config.yaml
n_layer: 11
d_model: 448
n_head: 5
n_kv_head: 5
head_dim: 64
d_mlp: 1344
vocab_size: 8192
activation: "squared_relu"
norm: "rmsnorm"
norm_place: "pre"
norm_eps: 1e-05
positions: "rope"
rope_base: 10000.0
rope_fraction: 1.0
qk_norm: true
attn_scale: 0.133
bias: "none"
tie_embeddings: false
parallel_block: false
extras: ["capped logits"]
init: "uniform"
init_std_qkv: 0.0167
init_std_o: 0.0197
init_std_up: 0.0167
init_std_down: 0.0
optimizer: "adamw"
lr: 0.00137
lr_mult_qkv: 0.7
lr_mult_up: 0.67
beta1: 0.95
beta2: 0.99
lr_head: 0.00423
warmup_steps: 388
schedule: "cos"
final_lr_fraction: 0.03
batch_tokens: 65536
seq_len: 1024
doc_mask: true
train_tokens: 417400000
steps: 6370
dataset: "wikipedia_en"
MLP neurons of a small language model. Each row is named by its layer, matrix (up: input weights; down: output weights) and neuron, and shows model dimensions 352-447. Each number is 200 + 30 x the weight over its row's rms, rounded and kept within 0 to 999.
After each neuron's rows, "raises" lists the tokens whose logits its output raises most directly, leaving later layers aside; "fires on" lists the tokens most often at its 100 highest values on Wikipedia text that the model never trained on.

L7.up738,165,236,217,159,194,188,203,178,181,157,213,210,170,231,183,192,212,195,245,229,232,187,190,180,208,229,195,192,188,220,214,208,189,170,187,186,136,197,153,204,181,210,191,177,178,168,220,198,203,174,230,198,219,247,178,193,193,236,239,210,151,233,267,196,216,167,275,204,234,253,217,232,192,214,154,161,208,193,220,190,182,154,189,214,134,239,175,222,187,190,179,205,194,167,165,201
L7.down738,209,192,152,188,260,205,217,211,205,223,172,226,218,198,266,204,173,193,223,184,261,136,217,221,222,168,256,228,242,185,187,154,182,196,201,194,176,257,188,185,244,209,188,175,204,215,168,200,224,250,179,140,214,193,181,214,221,232,195,203,194,142,170,213,216,210,185,183,152,178,207,166,169,178,200,118,243,221,195,145,197,183,208,159,224,240,195,189,183,234,203,197,190,176,175,237
raises: " it", " part", " well", "]", " far"
fires on: " as"

L7.up113,167,234,225,143,218,223,197,215,191,196,186,199,221,202,222,172,185,180,174,212,192,198,199,217,237,196,199,181,200,164,222,205,216,222,187,166,168,208,207,253,192,239,252,229,280,192,212,174,220,160,175,252,248,179,212,183,206,142,242,186,299,222,182,153,232,153,194,167,161,153,238,210,209,204,191,191,206,201,202,213,172,210,215,206,205,201,219,271,180,200,219,284,205,153,175,177
L7.down113,194,177,167,224,268,237,150,174,181,225,173,109,206,236,188,154,182,171,167,236,205,223,155,208,220,265,198,194,194,229,176,221,201,211,226,202,179,230,197,190,200,171,250,229,238,198,187,238,226,233,164,132,180,192,191,221,139,164,162,194,205,219,173,172,164,167,257,143,144,215,207,256,189,210,252,175,205,145,171,139,177,229,199,216,206,246,190,219,214,221,157,209,183,207,248,231
raises: "tt", "es", "bs", "th", "ns"
fires on: "1", "9", "8", " ", "2"

L3.up1092,198,229,189,199,192,234,127,126,252,188,202,235,220,162,233,187,242,209,236,151,212,101,187,192,155,162,186,206,236,231,205,191,201,162,207,183,201,203,196,213,192,224,150,225,219,213,206,159,235,193,202,187,204,229,176,200,200,160,192,209,201,166,209,191,165,210,243,195,205,243,161,173,205,217,180,177,193,227,234,159,203,196,182,160,210,192,160,213,210,175,189,170,190,251,242,178
L3.down1092,186,175,186,212,221,192,261,235,148,193,198,216,210,258,228,193,152,175,150,261,215,259,190,209,261,213,210,153,185,209,207,216,182,168,208,207,197,223,172,211,217,176,214,178,195,184,163,202,149,202,189,220,191,179,233,222,231,253,205,227,177,238,166,230,220,205,175,164,223,207,224,227,203,152,215,234,212,164,151,238,201,223,219,239,165,238,223,204,186,177,201,230,175,173,147,202
raises: "ague", "rd", "ols", "icle", "ft"
fires on: "ne", "ve", "ody", " by", "le", "ce"

L8.up388,134,169,131,219,185,202,252,195,179,218,197,215,244,211,143,149,191,134,215,229,164,185,211,175,204,196,191,150,233,202,215,149,180,231,193,216,183,127,179,169,243,208,233,164,164,190,179,174,227,157,177,179,205,202,200,263,209,207,180,229,243,200,192,213,223,195,114,187,203,226,206,190,209,159,220,145,161,208,238,194,220,239,149,177,198,218,173,195,179,181,248,193,220,186,263,236
L8.down388,133,204,217,191,221,218,237,226,233,264,276,141,224,185,215,202,231,190,182,210,232,126,142,223,186,196,195,202,204,188,198,255,162,156,218,169,222,270,163,160,207,197,222,212,205,202,234,182,221,220,182,254,225,196,163,187,174,171,256,207,217,178,167,201,188,172,187,165,181,173,199,210,162,212,172,171,183,159,190,221,178,189,193,217,187,192,302,237,231,188,156,188,264,167,156,205
raises: "gen", "ject", "actions", "stitution", "form"
fires on: " in", " to"

L8.up343,205,186,164,149,203,194,189,255,208,142,158,260,237,170,127,230,214,201,175,199,190,156,190,178,212,239,173,152,195,200,202,215,183,184,158,211,158,161,173,210,208,200,172,206,165,185,157,137,139,187,169,198,220,183,225,211,206,180,253,178,203,185,194,205,188,167,224,167,149,182,225,166,195,156,198,220,212,193,250,230,213,168,164,180,172,187,204,177,206,225,201,195,213,205,169,237
L8.down343,213,123,189,220,185,152,162,192,200,194,268,238,196,153,197,241,203,201,173,233,232,221,186,236,210,146,191,179,254,210,250,206,197,198,252,185,207,272,254,215,206,214,189,237,208,167,245,242,248,177,179,223,154,220,210,206,176,228,171,197,156,179,231,194,152,175,213,212,205,243,226,189,252,193,251,202,168,246,200,219,199,257,197,256,239,172,169,188,220,190,185,201,221,204,227,214
raises: " result", " form", " whole", " means", " response"
fires on: " a", " an"

L7.up942,173,185,236,173,172,141,213,192,203,189,231,159,182,223,156,207,217,200,213,231,170,166,202,225,225,231,243,224,209,213,180,198,231,161,188,170,239,197,228,237,208,230,184,289,209,198,169,145,191,164,122,180,222,193,205,166,211,214,184,179,221,212,229,143,183,202,243,198,191,221,231,222,213,154,232,231,204,200,216,219,177,231,166,203,176,193,201,192,189,205,251,170,188,148,162,179
L7.down942,223,200,234,229,221,154,160,155,228,162,179,218,159,214,189,153,187,244,168,142,195,187,268,162,224,182,203,249,189,222,194,187,180,192,216,211,213,211,178,213,164,179,142,188,260,164,198,205,202,208,250,160,173,222,223,208,211,172,180,243,157,163,157,181,233,230,192,221,204,183,170,166,207,189,205,185,206,185,193,198,189,192,194,208,219,209,212,175,197,206,179,222,249,250,227,165
raises: "-", "\".\n\n", "2", ".\"\n\n", "formation"
fires on: " |\n"

L8.up434,183,260,170,180,223,186,211,219,217,172,209,168,184,184,160,222,224,182,179,203,271,204,234,191,152,236,224,188,202,166,234,222,212,206,255,196,169,183,174,232,223,233,182,216,211,200,213,187,225,194,183,185,192,186,195,185,227,201,182,174,209,193,177,172,187,218,155,191,239,171,202,252,228,178,193,251,162,257,224,227,261,207,158,190,203,190,206,182,174,180,197,184,215,219,215,204
L8.down434,215,206,199,191,236,231,169,169,185,232,144,215,188,218,170,224,199,146,206,205,190,224,203,190,189,182,184,187,189,200,219,168,175,188,165,192,140,151,183,178,198,152,158,199,206,193,225,227,186,214,243,192,181,200,225,226,182,192,161,214,206,149,225,185,130,252,191,215,229,129,221,185,169,161,193,200,163,207,197,237,170,198,213,153,194,177,200,204,232,241,129,189,222,278,195,179
raises: "esc", "is", "ark", "ue", "ist"
fires on: "D", "d", " D", "-d"

L5.up85,200,215,203,196,209,204,256,232,217,225,232,201,192,173,177,153,203,180,153,211,184,215,187,189,213,223,216,141,216,171,245,192,207,166,270,209,258,172,231,228,218,180,203,234,221,209,226,208,180,205,208,193,173,214,184,164,160,232,220,225,183,241,204,198,142,216,151,180,219,243,225,172,204,210,152,222,153,227,194,186,214,195,260,243,189,161,205,203,179,172,255,244,208,236,223,193
L5.down85,203,174,249,168,172,219,206,192,167,196,196,177,244,187,195,205,174,174,172,217,170,255,238,226,204,214,174,176,182,215,224,192,199,262,252,169,216,208,165,170,212,201,162,201,176,200,243,205,206,215,213,204,184,166,277,234,182,178,190,216,240,206,175,233,232,279,161,216,176,137,205,200,219,187,200,221,129,271,214,264,278,184,180,201,210,235,176,251,169,206,175,211,191,165,110,240
raises: "ants", "et", " Swing", "ated", "ive"
fires on: "l", "t", "qu", "m", "r", "y"

L8.up1082,206,156,196,184,115,214,183,132,154,201,215,210,146,162,184,229,203,250,191,220,169,174,211,187,193,208,168,201,230,221,134,218,163,142,187,203,231,178,207,209,209,222,194,232,202,158,254,216,186,208,172,239,277,198,178,192,213,256,187,265,155,198,184,142,192,193,223,185,212,176,259,203,152,154,253,194,218,233,182,156,188,225,206,252,241,171,222,194,207,170,200,225,188,186,179,241
L8.down1082,206,225,210,196,159,168,281,212,155,140,175,165,240,221,189,204,202,160,221,184,200,185,219,188,160,217,195,201,232,236,242,176,168,243,177,194,243,190,203,243,222,225,209,185,215,225,165,190,286,228,220,229,164,221,191,181,257,202,220,198,228,228,182,207,264,232,248,153,154,189,195,228,221,186,181,228,245,267,213,245,243,157,200,176,170,253,177,156,149,195,219,226,195,235,171,217
raises: "standing", "put", "ific", "itive", "icle"
fires on: " (", "0"

L7.up965,190,216,243,210,156,187,181,178,144,167,254,236,166,250,118,166,231,137,182,256,236,145,209,196,168,213,194,185,184,199,190,218,195,201,223,214,234,160,184,232,194,197,240,164,178,150,170,238,233,203,187,240,246,213,223,186,226,237,162,231,257,214,185,177,93,189,174,137,191,203,212,240,233,181,213,206,197,244,242,203,224,206,149,164,169,209,183,158,203,199,203,226,174,142,193,216
L7.down965,173,205,238,203,173,177,174,167,211,203,184,198,139,194,190,219,236,148,260,195,156,212,218,244,193,188,166,198,230,238,153,172,238,185,172,221,201,206,204,186,239,199,203,186,182,156,213,185,214,219,194,244,172,225,208,184,151,174,176,191,224,212,201,165,207,222,219,160,229,150,180,236,135,212,181,189,196,196,202,200,174,208,227,150,219,209,179,214,215,239,203,186,200,175,180,180
raises: "e", "most", "s", "in", " including"
fires on: " (", ",", "—", " from"

L8.up472,176,177,200,205,205,187,215,210,195,238,264,238,270,241,250,208,180,267,235,176,220,211,196,219,189,163,199,186,229,124,165,183,200,195,219,165,219,187,200,175,227,191,245,172,235,212,169,204,229,210,263,250,221,239,205,168,210,170,196,206,199,188,189,218,247,208,169,221,122,152,168,188,151,195,185,197,169,209,270,200,226,165,252,218,234,181,191,244,164,173,167,215,197,225,194,189
L8.down472,213,225,205,135,138,135,210,174,243,229,161,223,179,245,197,182,184,202,168,230,144,176,175,220,197,241,185,162,169,246,290,212,176,156,197,233,169,201,163,204,212,239,182,206,197,204,186,218,148,208,151,174,238,242,206,179,199,214,178,172,258,204,227,178,192,194,182,197,236,232,220,146,185,216,212,214,183,189,163,188,186,237,199,226,123,240,188,183,180,197,223,223,216,213,199,246
raises: " then", "ently", "$", "ices", "viation"
fires on: ",", ".", "\n\n", ";", " as", ")."

L8.up588,164,206,182,215,255,199,196,180,119,194,151,259,218,223,250,195,184,150,191,189,187,140,174,181,180,237,212,175,218,198,231,198,166,217,201,112,189,245,238,187,222,284,184,215,172,138,205,201,195,161,174,231,248,163,186,185,218,164,201,179,202,199,223,222,183,138,208,231,224,167,157,212,206,197,199,205,246,250,202,190,172,192,233,202,194,180,164,178,179,214,199,207,192,153,171,152
L8.down588,205,193,236,214,213,202,162,195,197,153,231,193,216,164,187,202,168,183,187,229,203,200,193,179,202,175,186,247,205,146,212,170,217,174,176,153,162,201,226,188,135,223,185,202,249,186,231,228,195,219,224,192,251,211,204,249,159,166,218,214,198,258,211,181,200,189,161,205,149,176,171,232,229,198,156,140,176,201,195,241,214,122,207,204,261,203,176,175,253,224,181,170,219,140,212,177
raises: "2", "1", "N", "5", "A"
fires on: " \"", "\n", " (", "\n\n", " W", "\""

L7.up121,138,196,192,189,192,131,187,148,186,203,187,186,241,258,190,207,187,128,237,202,188,206,213,169,208,168,252,212,217,186,204,222,166,197,245,141,190,203,207,220,219,240,208,213,191,218,218,166,243,166,199,186,207,214,184,161,177,215,162,207,213,214,206,194,184,180,172,191,154,230,208,266,240,197,257,205,206,204,210,217,234,231,210,221,195,236,187,192,188,148,178,207,237,259,225,220
L7.down121,196,206,182,182,145,236,190,159,185,195,198,197,174,194,177,166,190,146,204,181,242,192,215,162,183,239,212,192,164,239,258,209,149,241,143,188,226,241,270,160,128,232,218,212,233,150,243,230,205,219,190,179,169,151,219,196,229,166,193,168,182,221,202,219,157,212,172,152,154,210,134,213,182,179,215,237,225,179,189,210,205,183,153,191,245,232,200,201,207,208,236,203,242,217,188,159
raises: "t", "hip", "ieutenant", "tra", "ime"
fires on: "ed", "k", " D"

L5.up901,208,226,172,156,220,152,250,144,186,224,232,243,208,228,190,191,241,151,209,212,230,234,205,180,203,200,196,137,174,162,225,204,198,226,181,141,171,183,184,190,247,225,204,220,201,159,206,175,223,231,239,180,217,204,236,190,242,183,168,174,225,217,197,189,194,187,212,152,147,173,176,192,186,167,212,217,169,238,188,263,274,236,237,201,202,192,239,177,185,134,233,177,193,189,263,221
L5.down901,225,160,233,164,192,191,158,229,200,213,209,235,212,187,221,223,184,201,156,193,202,195,203,231,212,200,203,211,166,196,178,229,194,182,213,185,183,226,210,199,184,165,209,211,246,212,187,211,146,163,184,200,182,240,231,208,189,214,211,207,164,191,171,198,251,192,199,145,232,183,184,233,184,219,261,205,213,243,206,196,151,202,119,253,153,220,201,253,205,264,173,169,249,148,170,165
raises: "es", "})\n", "eh", "ial", "ots"
fires on: "al", "b", "B", "ent", "ual", "ic"

L7.up1300,236,180,238,137,206,202,236,120,146,240,210,194,202,198,202,175,187,182,206,240,180,180,185,170,196,177,222,180,173,165,224,202,163,180,170,154,223,142,203,196,210,201,225,209,176,164,224,187,205,203,135,217,240,206,141,135,198,176,221,242,218,172,223,216,186,242,235,207,171,251,174,220,195,247,152,202,250,181,147,177,244,216,223,203,167,203,175,180,194,193,195,207,238,148,183,190
L7.down1300,201,186,164,187,176,202,227,278,189,138,174,233,188,211,223,201,149,204,251,227,209,174,166,246,183,217,260,229,225,198,215,237,255,153,187,198,219,198,166,230,165,198,170,222,199,209,250,208,197,213,227,246,243,193,178,210,266,200,175,225,173,184,194,248,244,247,144,252,210,235,221,250,171,181,203,139,219,200,212,207,205,189,161,223,254,182,191,255,207,209,182,196,226,222,203,190
raises: "ath", "am", "ag", "h", "all"
fires on: "al", "ur", "b", "in", "an"

L8.up1141,211,251,227,204,280,140,243,201,173,213,223,228,159,250,213,164,197,206,163,167,141,184,191,168,240,196,162,238,251,170,233,153,235,214,228,169,212,199,228,223,276,189,204,176,196,139,206,194,176,156,190,173,213,197,134,199,200,192,202,171,185,193,227,229,218,136,245,188,223,205,228,185,211,229,217,196,250,169,193,214,198,197,242,247,207,214,187,215,203,179,216,211,180,220,208,178
L8.down1141,237,234,211,208,181,238,177,236,180,213,191,171,233,174,163,206,180,163,224,163,165,215,193,193,186,195,236,215,231,251,182,237,184,193,165,182,162,188,211,187,208,190,173,200,196,184,191,266,214,233,186,214,249,173,229,245,175,195,205,231,187,240,181,179,192,227,186,183,212,215,214,184,211,224,212,181,177,234,225,180,190,179,226,204,241,185,195,135,202,224,165,205,204,204,172,187
raises: "2", "\"", "1", "3", "\","
fires on: " |\n", "\n", ")\n", "'\n"